MLP neurons of a small language model. Each row is named by its layer, matrix (down: output weights) and neuron, and shows model dimensions 128-255. Each number is 500 + 40 x the weight over its row's rms, rounded and kept within 0 to 999. Numbers have three digits each.
A block is one neuron, or neurons of one layer that tend to fire together. After each block is what it responds to, as a language model described it from the Wikipedia text at the highest values.

L11.down327:558500551497523509442463529485476386450482493490487449473480576441574558488444499505514488524461425531502487583512449510483569495495599539532509506586505517520506452424540431415540437512494533479518494551493529441542538466505466545441511468491479532546454511555517468449512516480454492523432547500583458574488467464546432467500533548537515533470505545516565521546453450451465509592520
L11.down632:494524485455551422521502486522507495471531575476461509446526524466515474558517493507515525539478499496537457470529549473465479512492523490542488419596530435534511524474596501484476503485471529513438524493466530459461488456483465533495447572470475529456465510509546507413510531584487529435515563476493524460441532455546515491527433519599538497531519534555457602497507422564501543420480
Description: Surname-ending subject tokens. Final pieces of surnames or named subjects that begin a clause as its subject, mostly before was, is or signed, such as Lightol-ler, Rig-ney, Masde-a; also he, she.

L10.down118:500525519555545490529482438510501537498478551521505490438584502489444474451463497417419522474530560480477523508440480537484520416548527501480487475495441486538437505489473543538520508502405468487437487471456467515489511564502602494563496491572521491463498454525448456502471507537530531458509443486516565578483539609507517545559456474491550514543479500506450468477509462534506544505465
L10.down133:438496475484491464554504468478621491498477513487522561516502506551478550526512491459489516536528468579418483471539499512505533492476508531483496446613526457506486560471540499414537485502502561509482533567464533436516504482455488513528475521483481528441513490535519513395475463503520533409458462626482520533500477440581488504563452531509502482509445486474503492521446415442493533400521
L10.down328:552499476470432545565502487506546527457456523472491501509455489546573445485490466459433547498475466441532479602430570461526500452563420517579621489529531498510475470510476508491576448519501494573493545508449566521517501456550423553514427492489489565484455497518421520498552496458512507465520473499533511486544470451452503543512584506484500544529434509600476523550479473540508491388521
L10.down382:524492502474478527540470534525529535533509521509568500522464502498451489488581377542477515498472466554494515506511545448532524479557514437516494503555542510430421503455488468474510518459560525526519556461492505495438500474480413518576479535492449475473552484481465564546560511474487448561510448483480459426518532455521493455527489464565478560507489521485464523590433590478545459481467
L10.down385:421480516470494511499416435515509511510502495450507530509555516511548494540461444521490444465489486434525456517566441500498549482556507533513609515528492473467513500554420496502485454485469486524520533485436447492517547519511526525556534513455438568597473512506536420510532488549527428499538499455490505477565499571471537473543552557471495506525487570513449456461531423588478545396454
L10.down476:446399528538528469428553570446505434503459543511490481464460498499523480467502575499478522572500484473513475496501512435427450482552588494577490483636527522424545474534529415485552443510552450508573486530442484420542518502534384589500505462466490548500495459518422559489571540451493509504521527509549501515529491518580440477496502508514495532486468485510534493527497441519547511513524
L10.down831:545475522450532476416570590477509445482472517479482512566534558545490504597520483513374522408525506492430508517473541554462470447546472520546522521490514526425415443512542465535427534438502534485472521492486478509496554526527507490485546412468474495483537483533493541527503447592535445564510500481424567465520491511526430456538500491527475476590497527505523463489457554534531471471541
L10.down961:468510527521546517448403490485424418534443480505507439507513541508506533473467430466474557524514455575519536492521495519466505508485570559521537521573473538472551524517490493452595435507505471528415512551498535484516520536515465557490483480462471554491452444477481550493442507497573455539438485468466494484526428473524461508473462480584490564464466532527555444482484476530565477577509
Description: Person-referring subject tokens. Subject pronouns he/she/who and last pieces of surnames that open a clause about a person, mostly in Wikipedia biographies, e.g. "He was", "Rigney next".

L7.down102:541441456495496493509509585582503453543527489504477493502520512454448488487480441478512463558472484532456468547560554461471479508502548594514441527492516497436485551554568461435529494510519459523496454473499467514472497538466420454566501552485452500483607530494510487532519465487434578475536539509488504511543573451502480500513572490466503522513534497541486463384508499569492472434472
L7.down607:511521467506490507515515534524556534532527547579551526444483482567445462478486492484452526451512551436470587528461451504533495520471540524558428517478404511445508504510497494540579462548524537576535475501505486557447552473548427441467508506506562479473513578463485506496483493549464491437533506493514432610469534507533487530462516532497487519530524476525475483390476434591489504399474
L7.down695:553532484480534516559523495473450530565527535440469533585543562572587488523510401522491546460544462591483515445454483551442444451419554539494479481555449516569471486492439529502467472513508519568559459519576517543527466416447475468542502541523529514526485551515580460473473431559499567585475483455543483552462472527460420446476514522545485491477505526486563538479478490522508470505467
L7.down905:547478471453480446434449569558495531531492552565534499496506546569494464524477495535506524466532543505488509426441463547450484483490488562425447495504479504470509543488508510436514487480503457526550421495484484604515448488494402466574517483507502429533440407511557554530454492526524510515494441494448510535469559492540509381488503520501528467488512463510501453560519520481542509508452
Description: Proper-name pieces. Pieces within or completing proper nouns, mostly place and university names after at, in, or University of (Durham, Austin, Ja-kar-ta), and some personal names.

L11.down702:469455479523510585449460500500493591561507469469482515571504526545487444481535553490505549427531436523479544437472411447486525480534449539483593580540407431550491480518413516487497543583543533513567613523531498529568479428462565512472532453487505537519516480501536549433502557572471557469496451518472507463488487459415512528475545487542483499546510582516475505434488448478424533526480
L11.down910:516491417496524443423470490499504644516536540482486498544493544511524465497553452538525501452519428438499459453529436450492504476551334497474543486522477484583500514509513549523527513474494520473538492514464482484475433480517595469443541514549448484442493536518519520493555509551474464469515518512575570486514505462516490575508533504533472504492480535478555527515435482489517475496471
Description: Start of personal names. First names, titles (Saint, Sir, Bishop) and name pieces that begin a person or place name, in lists, tables and credits, e.g. Saint Lucia, José Manuel, Riccard-o.

L10.down33:529520432464467537484460476528505448580520456475573543537449501447477434491499524400399470510397478524518570425503531459463546504490654516487467517531529537475487524532523482523454493527505491508540595544518519470568560411553426560492540514501548491511469450530474465545482519563483510552488521513519487428491550524437538431417532524437508484516502571499411484459450432436526428446476
L10.down49:503492566376519578489493499477541481457502448444495478511492496477506528577433502574524501524514582542489521512479469476452485492495442541471455490460471448596501492488559445535483573541534559520449418567504535495529471478464497449459539548491574565506534494577470476484564531524493530436532508502528489513467563504472497514367552535501537530436531484529529543438467498445493501441492
L10.down243:528534479542516490497451544450511532521451454543545526464533550456495535517494544446512463537501482464500448521536449430429532499542447519470517452496473513506538515518471504434502474518559569496409554494534481507483519515462366497513433508544506475493418482524459476485612490558524534512547530462491540538497497463478533513499498451530458538562529486541469488496547522510465444482497
L10.down344:448536440464499432492539528547488447561474580547514479515505492558486512501481527542506493489545518446530502452464527559516504515537631520541484476503471437492514474505577462520519543459485459403465474470493533517472551469421424545462473531509544494469400472474530460582537421483539554497458459499475513531500505450538533455512484490537528537598453536462488465480488495508513496536465
L10.down470:549544472464492430448495468511540540546482530507461585479516470477496501538549439510573448512496482511484552449459498533460519506465661552502502477425500524507491493517551463564472530457458505483463471525562414456484496465487405448555438483439528593459455488527490543548506462562569487506481454554500516511510523454523489516499536553499578498599515546466504488549547471464557464502485
L10.down474:501548487531459530509503545471479503558479519519525439416491560404496501486456449521500470501572449541472482499605516540490506450490544552410486489480533476507487539544496534467475493519546481540476485553428504519468592493576472574600498504440431458471544531459512517432517471513506553513470473536508510483465447512592441500536563468551422419562469501504486455534471540464496487460507
L10.down777:553524559526452443499522581522521604453494523536451479543514560458479490462487550552549494571505489496458465492541525478515515585450499547432465495412488477551476531483600518492438515482475477407443502564503529524522494517488490502520497510516481543403543471524503547569536454460487510411468487453514508494450578461460542442516478565433491506537480478527489488466505509490532543546477
L10.down857:591485454490486483549499507430540502524509541465524536485527477517509460535439478492421472494555522515456553432512501438505571428482558556469504480503449483522540476543518551563479461523519431498441565479547475569505592529479363493495565497585501503586501457472525501580495511515571526468564455505463547482474462370423492472454527544404508526541449455506532529519492524491461544480528
Description: Place names in locations. Country, state or region names (or their word pieces and the commas between them) within location phrases like Toronto, Canada or Bell, California.

L10.down89:459534508463492553494460462566549548524571507494509554460485519441506483456503564451467464497536413464499483515488559443476503550507478437465519503493538505529529520478567478531520445542520458538508560504501429587480538531460548454503414489448440457446494570521510442439441512493473462521547562485483495425503559480553465435494549567575572487490464475462502515531537484461496539560485
L10.down290:482494529500450473448446529539475551524525506476576501467514552514522537515499544459528481497479468444475429503450525470492414425529531529597587520550441444462435586532439526470518504506502478492513535530521518557518490554450428506554518490503581529551454500554496479520452520470448586479492457519476521569476486535537520514516524535503542569519456502428447465463488480549450527477494
L10.down501:514460510459526550452461476430490615472422448462512539548541531524555443585540550459538529504519446488559485476476451456450497505486410514530548538494477526457516530456466506542556460501471556514570519565483508523591465502458558511496472522467471525463443510500527431552568424502455517499507551465472440461498523461451551470478532469473483519523457495468487463468476508540507530516513
L10.down645:510486473506495560526461536489489567477468501505429560528536495476558534538591545455480591492481499429470511511551520428446541488481454494481535482579569385500511500515477509449497472505459530516503540552470538539535425473469511503438535470426519512474524440459492534482525476524511531460505517467516477639508526487471559507505464447584512546514491488530555495529422457597452484504416
L10.down754:535534469561477485535513532495487617491508539493493530492506523462578525475515446489458578451510463459456556428542522394496487437496346502460496479502479521449468542464573503501519444464525475474515473519456519545518464478534582548475493572496459508461478557491560552516517513535521425481533483455536619462501520497499463557508543529459475467533417508477469508482492517515525513547461
L10.down761:492531529513573522501529552416490518444495473483532553463505488485491553482543536467526544525491497542495576520447551511490532446509501510468532455473454491490475536566534513530486471508598553501408475531511577499545521457468524468443477475539502488544499552553490569461502491564507501501499467529504436460421494520508416457470471493498524483568526526507471510497547444477463506506527
L10.down819:541454518439515469464478489556457413549562496538484496426454494473494557497405551496518493419546440505456593428384596550594522520492521590532429431501505541520536517480564481498511470537543537473507539474559516463494475556489466506484440512518567474634504509507471470501451454471468481527541482542474537577505522493453492466454533519415523456605562541509467517512440510476508455437507
L10.down896:484498494446437521463516451641499533505506474455522560572468482510484558525480493540498515464577470510530554459448531460560563499523466508558535487442450485474519508482438450530509475562486528461584446562476518557446502527426533470516474440524547535439509515451534444584522505537545542457471451511423475577528498498444475545449535527470578463507471515455510519458519383478435473458513
Description: Before a person's name. Table separators and words just before an upcoming person's name, as in fight records (| before Desmond Green), election rows and rosters; sometimes pieces inside names.